MLP neurons of a small language model. Each row is named by its layer, matrix (down: output weights) and neuron, and shows model dimensions 160-319. Each number is 500 + 50 x the weight over its row's rms, rounded and kept within 0 to 999. Numbers have three digits each. A neuron's up and down rows have the sign that makes its largest values positive.
A block is one neuron, or neurons of one layer that tend to fire together. Before each block is what it responds to, as a language model described it from the Wikipedia text at the highest values.

Spatial/temporal prepositions
L10.down125:444427446514422515531501544523536476618534496553508524573478471452491513423533502475495502518449569446460478451529513486385496472513483446418533434454494525463559454489478411526513584509404540486523564478460534493439618556459538510529590455478589453571506514366519463474552461626570519564466457428415567451427499456488545492541471480454558589362455480438503422546629557506465432497495565420411523507396461571526549541438553577496544549528469564495498529499426454528481504514562499
L10.down341:459486503517529533411575488550498526592453502460538462523486453546441560451470606544476545501545518542523449506475549511508454449486559540457487449459431529500534497504540551412506537586680633486528448461477435489522495435542508468526528435477514496463520515498526539601484531448484482490526540494527493524484521482494414508503563564439516547435407561443537471509652551486528456397459456615430434483495509405513515475566526465497503579455502476593467531418539494448459506505484495
L10.down407:393496507490483554454507435528538505559527501472520378619469525508617520464507393475480404442545606655544497404444439496497515436496589520498478489494605456445445513490463520434550533569435521540413546480499528486554494545508494571584518456552453434508413495438627512462485539595505535482463504526525563430494499499409556505458421582546520451525596503403474489550495444573507454502475560456415453468533517512522486431427482516412547580556432448485471478539538539495489484533561500
L10.down666:521510519506483416430515530552556604530511501468549547516440594448516434422495545455579433490501547483458452524534514534529551464508428512507549488498552452460505445507526500538458535491551513429389539416465460516485381436468470558474484429557550396504521453422510475491479506405517451416452504525459494419481412574517460486489448427524550445464483487515531506554447422562512505546554412562516489477464539458531450508528412567491537535535401432493485516518479582492482489558527533
L10.down943:448501523492517573449512472489517478561565566501445465489544479480492550593529547595562499506491443607449464444498529491548493458536534549493488530472509507523504409550505402550534673506331584524537526510500501534533560465450427451546490502515478455540455470565454526507535510488621556581496448460399472445498497483495524499468361413451484519534522594559495541561537537508540534520509581521511532545439487382533593470461545526618511443497514447593502405516579422505544387462461476
L10.down1243:482482450509525466493519592504425385541478451487531447490549545522667519528478541519489449479456499557495536508521407504457463391462523511463619493519581526505551564499483399465412541486415502436521514584494493538530526493449561515496545517550531500455426408446386481533634475577493542497537468453508512461501480496447547441485538560541428424425477619500421458465402579468504434447557460571504424494443456480519549462528503465483530426534585549516445474391445466578532492462440471
L10.down1359:537493526594477486510457544464387488574529573538554380433579461435485462501376444510532528440537444602445575416372451547512513542529486485553538586547475457514478504472484433481490473567539478510484503465496505483519499513459527509521568471449568531548498534483499440476590446550458553432563504444494491465522499523558536368481623502461493482515507453526442528509522477541429483506384625451438484519497463581472524467594494404512522514394581544486413479590438467460484569470449578
L10.down1384:482506372507578470512508639484477397568449544509550504539543443493447442547460503524539526432498451501489410463454471597481554488602437430411580454471444523507464485457483464503496482589541503442473564479597476433421490526434576390542550534521429445383437541494383494518505474434504578474494463458522548470528573483472518515563474499502444416417454464468460507451426574514543465504530474507579502520471496503443571446483507444537581461523453508504468577501479457579452454499552613

Fixed-phrase prepositions
L12.down26:438549522542503509513537424463503508480427453594570464511596444436479448407477508476499515459542528533498469476429502526457526542535471572500469440510513515531486505423539492614552555562327482485433443440545565549503466525526549521646434495538470443506523488443518547459458497576484484462576517561459507375457458431526524522557574445517493492524414515452449519481497548514416476533451643470518485494424458528456469462540576415527491409535482536476455439523526446570499508493491478

Narrative "later" and table punctuation
L5.down12:474439496531514470536514435479411407449459503486390488488482428551424567474494532446550518475509447561474595534492594510485508611505577508497489513478500495463379473389440529470491485532430629559473545559550498469524543507442503465542491549551511571563543542445469539538536491468471522479415468516523473606486517477561511422516480417403414534474523503542549426479559503432457533521386592446509460599548522445522495447442481540503471533421532550550511512434552489361540497525571501
L5.down87:445510502465523510478516532502515423504577489444513460523573506550469512557542506448560513478490537469556528488509517566569606454526446573422504510572604424473476507472524464542570511457385586461549533510474485384563456517480479438524523481427531544401537449405482502624440459445501522482525561498489480444463556456443505610479591467436551553489482542518588487514547452457562625509583553417651488438545498476481494428460543504432452510546543533521470503512550495422529501488454469
L5.down223:443510534479539487510461410526454516465470533410534447434489511458409495479472475499559488456502525454412512531519541530547508432456493489693511534524416415562512416497468497554477472538419554524589474512503453545502400553531570523461509467529535531556490484484414463544426466530484497434455507550478396448502563425526425433502399592458504487478409485532524534495579491559528520541489541574470514537580557466567464448461532532475547483491548505472475574489447476562517477380525443
L5.down548:510574486437549550553526572504493415524496515499439503515434567459482500452552548434545553572471536507518479429535470496498619503465564536522545497507441469554400524458425475455562598451350528557517425513476512566565499489483548473558495502503531487393473550420430542560523432428437557459469496417496466544463650534514575594598468502482499530531552454517520501566586516500486459518507615507515454478441487464533467452509488475409600509565589550470431576426487530520529550419591477
L5.down835:460553601553504564523462595465520478470455406558528438491463547414538504451442449449535470470513544506506455524444487552473514524487447493459435530470578552570503523473485598456537522438402448552543487438502558453513406498451573472535501476546537455526569503446481482444522493545551533440501485496478527473552457498526540518561471496507590563545583510375491440427482471571476464441494550549441496405420494524457505462529459488483460423563510404532429626465556488436450613466542508
L5.down1108:533439455516513426438542483528521543495482543460493452458579482488525485444569426592581491461467476442584490498513502424490520512516498464485484519592540438503487457506590420556453519524557494480602516520395479559486541605447530499447591556521464466510534427574475472504523545541597603531537375405549526391551475512540480486510484437570542557588462465485585506450576565494505472524468434374488500571478517499480471549525443538457489479457491478460563535457443572601474446516526505
L5.down1142:510473434576457442475531458508497526536483492488511524610480524477483464495510500522471443531491450390648469606489536506477562545564469453438525516514526468461479587559424571477503471522405455488440503485605596424443467524505505398513465538572505560514391393472500603540512561539493575479484488552573462480477560479529486514512433523459494480435523569516529539548463447459490477552541483528589451552483506450565540468540507462534516465556463465509474452495581484505528598440457549
L5.down1383:563506443496596423557501496518548594531547503479472502464512479477471455497520471435506557460451555559577469454538526441499536535557549567574479527582513482487464466437516426528551486511323500546500458542479426440518555520502575503493556378580466589415536530422471510532538475576559456532479453460573449487592590498577505627476521482473537527497479515578537489547505417438456520491545680493488444519483508438448526429487439486430524548506532487462469534444471424429545513483562478

Sentence-initial contrast/time connectives
L10.down399:514400518512563555452399510562439584419589513454454496545467491445506500498486522507559503598524435526536516462588610524401533560485511574501493537532458399423431494503569506491516383463411435487510476542471494411442554362620489532624478551376547496440503437543508510525503476549491493474426584460493470447524552504548522425470501450511515493456474557479507506471537480492471523522445640487478492469529552484530493532509532501438484544511465488454462533559492559437528508469492488
L10.down448:452534561439603553448473485516489541495510553502485464495569411526513516568518425466436587539593496353449498572403594552482524560515548574519510525498514533486419492522485460494395484567380468467471466408453508427462635432497524523533525453534476486483489560502579540433471412538555451466441462453419446453569501428504521543504433518526529522479436534420583590444463539391506453530468545544554532526591459530440439551567593508382527512471449473481494455597500474546557463527498633
L10.down453:458505498564484542518484503442433467446456484475543535478483558466555559472515527466393522426485590522427500560520457553439518507512637450507444564455439424469474500530442466500585569581291531478506543530488526516425460485455493397638619466555566493451494477530598537457451486486483461467441427419499497444525571450448471554558493453498545451575389500519514453434467482494570533562601688508506485549518522437466478529507448527543542503385484501536518515511498444597490537484470480
L10.down481:376494515514533539442493541477458548484404412467520532597498409441569541486452481518462547607453591516426465532505573481438477415414546485485599500500500473473518510495510522510511517498403492441524493424416524473568451437518539546523631496430482515511456441466414534440581465560497555450438511466447421504519489501483469548494438548487681540566474537543559540459521406417450524531514485490465416495541512503455498489589472509572427535505491412453515452516564501478490572547444571
L10.down512:448616444476518476465492494512485449445512513461550470462476532555499508482477563534491512532481534422586516443469645523488523551453483581558527466402575513381469526500486550448577453552494494515532450492452516539503533549525540541480542541521575470465473523484494546435486550477527607453554513509525575503499589507528604534494402531531509517561499580493540588464668604470502521565455445467635497514397512593437499566444541514428520454503409520556553529531507423553504462536593471
L10.down544:490446532438507543571448444500548557446468532565436485469508498489523446515492382505501550463506531444548462515508490386521411485438528485409521458549476459467645351509559532504561589549495500434393502496471498453546434538612535437569605421504479464393585481516537549431551399400514494574519584523441451529460456466515495591443433510493454507551413516519496515402491565515445436481492449525470585486488504553475469472490483507498524448526531484474410423508538455589519497440565435
L10.down724:479598483447468430534498498526483476477505510519482429447524513589453457556466587445498466430365431512491554489480503478551480412424512523491412550518546517501480464478413467548561455612409455432503503439553531435567492501536492546539498595452509484581435556477465505542587490506480526460596550585457488450435522489514529611504523388496507576515483557570552416499519453479501536497557576471484498408524514467430540443497482438540505398562522568452555579518415575482398504502529422
L10.down1281:446604431568468613538478460509554476555550504486535541536478480521407492566472520478481543507471491519558494497474486529459532526484486492532501585566450481464448507454433558512600540533575579496546547415533441430446484549551506425561546495497528492492478491480424448447467520466500468440530440434468547492456612561519545531484454434529595512502479487510503463487589500499423453497526596604527458505511527484498498568454471535500437382478490513537558478510471576570412468495579478

Prepositions after participles
L5.down14:474471545591574603453509514480541526385475570515560525542403576500496442521583544466548491444498558493525451477518486456491444502576473483528498495514528465503521531514344467483494529547348462532446589526528479372478600465520570448484441520413504517503555402488505576492364441473512510464472474473395503490508534441472498464462509400576513624502552517425505597408579550496438508492491543553525450454517496532402548455496506599560435443556438562546506516508589530498502498461524495
L5.down152:432512500492416586460417519511500541519400466619491494497443483481542499569535487441631519491571558417519536491499480531567476550511589511508470491404462546423487477515505520536435452608473489439550472457619521529455497545503529514590499543461463533572457492538411495569520516530425476397499589430533415574475552569465513496541555515487520516494459441518464389534510574554480516504481528489460524429522450503452386432485470534574456535388510434483503556555463463450492479502469425
L5.down153:462439463519479558488598455555349516522532517377530465474501476511442514461532570532517494564449519546520585504429522475552518500444508572481544429526455574485465552532564543484473459519447562420485532524513339556563538487506514557467439545555613511494532531579478516502544461510489449537477489505423473516550509507527531446461494621449630411540456491529450557466441638518589539544418497468439482513538431518529479424409461460493513534477409531578443509522473453520500544520597505
L5.down203:452549564507578537494517424461442504499528410490452570492516494407434428440526482514498520448484552488498463523528499467567493525485505555536574492507434512490485541474489525465538524547644391553492508548563434509390515519533536485482418444529561526417535489547494431550561539523489438479475468508534506470481493539511406540465584565448535482544498537454493553458507492592525449555418480537559479556467462496524471528473604484572492513449525518498562422531587557604530550533466504
L5.down231:430497484541554466517519481508502562548484515343505522531486479506493490484547451463538515482511495523499613571447515449486544530529450526547567471433547509463451508563530481592478483440542579538517549556490479466556505556562441502612555514546449501441518648441417394492439626506458475507463438509515551512550588568475477455586505534487476505554450491601665570483446414525464473491438552414480535584456529546538455594522508424556513494490391578575457574507504481498429382437508516
L5.down557:464471403531526486540520469525475480533614465511482580501463473562445525449466614595478453540569522472562501476418540526493568515476472497411525458548468387565425499368520439538514508432565560479499521437512497499508463493509500460532456481486558555471525546446517464570519512529447479456451430524642486498578551530506497583549431542448443467478478500562527482438470562466455525572480471454549459506409482330495523502645466494495532510556515521421464460598463457545446521558471513
L5.down977:493577504520342528556490482460494449498559534491565449492510476513456460476509559504570479562433526442503441489489405467467503429433488551554478448472545544442469483458525422484537544601358577550550498463452520502414496474481498546616535442504439456552530414502492524461521481521495473465390486419427527601539486565489457519561466434494470551502557466561430496596591506544489461494533648548433544440497519435481525405522478515398556402448527519570473515454542407538536507406474479
L5.down1350:503543518543589580491472480461474481532541519443471517517482464539466569562510453473450489500572536499453507445417567575491488471573488507545528522509517465530474476502504470520663514566590536525465539535528399534563553539438488546525486484508462489445473447483539435520544519540517487444549442576501525558460516456466568444477485503494519588481507560596555571537441424592506438406513562386510522532482481527541511524534513531510503593468497571433449474417530498458509549519581453

Mid-word name fragments
L12.down633:535491533558577507438459619457542523480491513460460579422452481481513494503536469486447502503485451445493519535573513538369490500468491530501418456551506419518429434519534512583549561518369445485547423593446535466480536433563384482492505521495534482485532510490585577523409485482524451476455406517515481551551481495531442506613527493452531488492448536477459536442524456530528434464449582541584431492540503439526517454530475505627545468505487461550448502578473488489565503512497564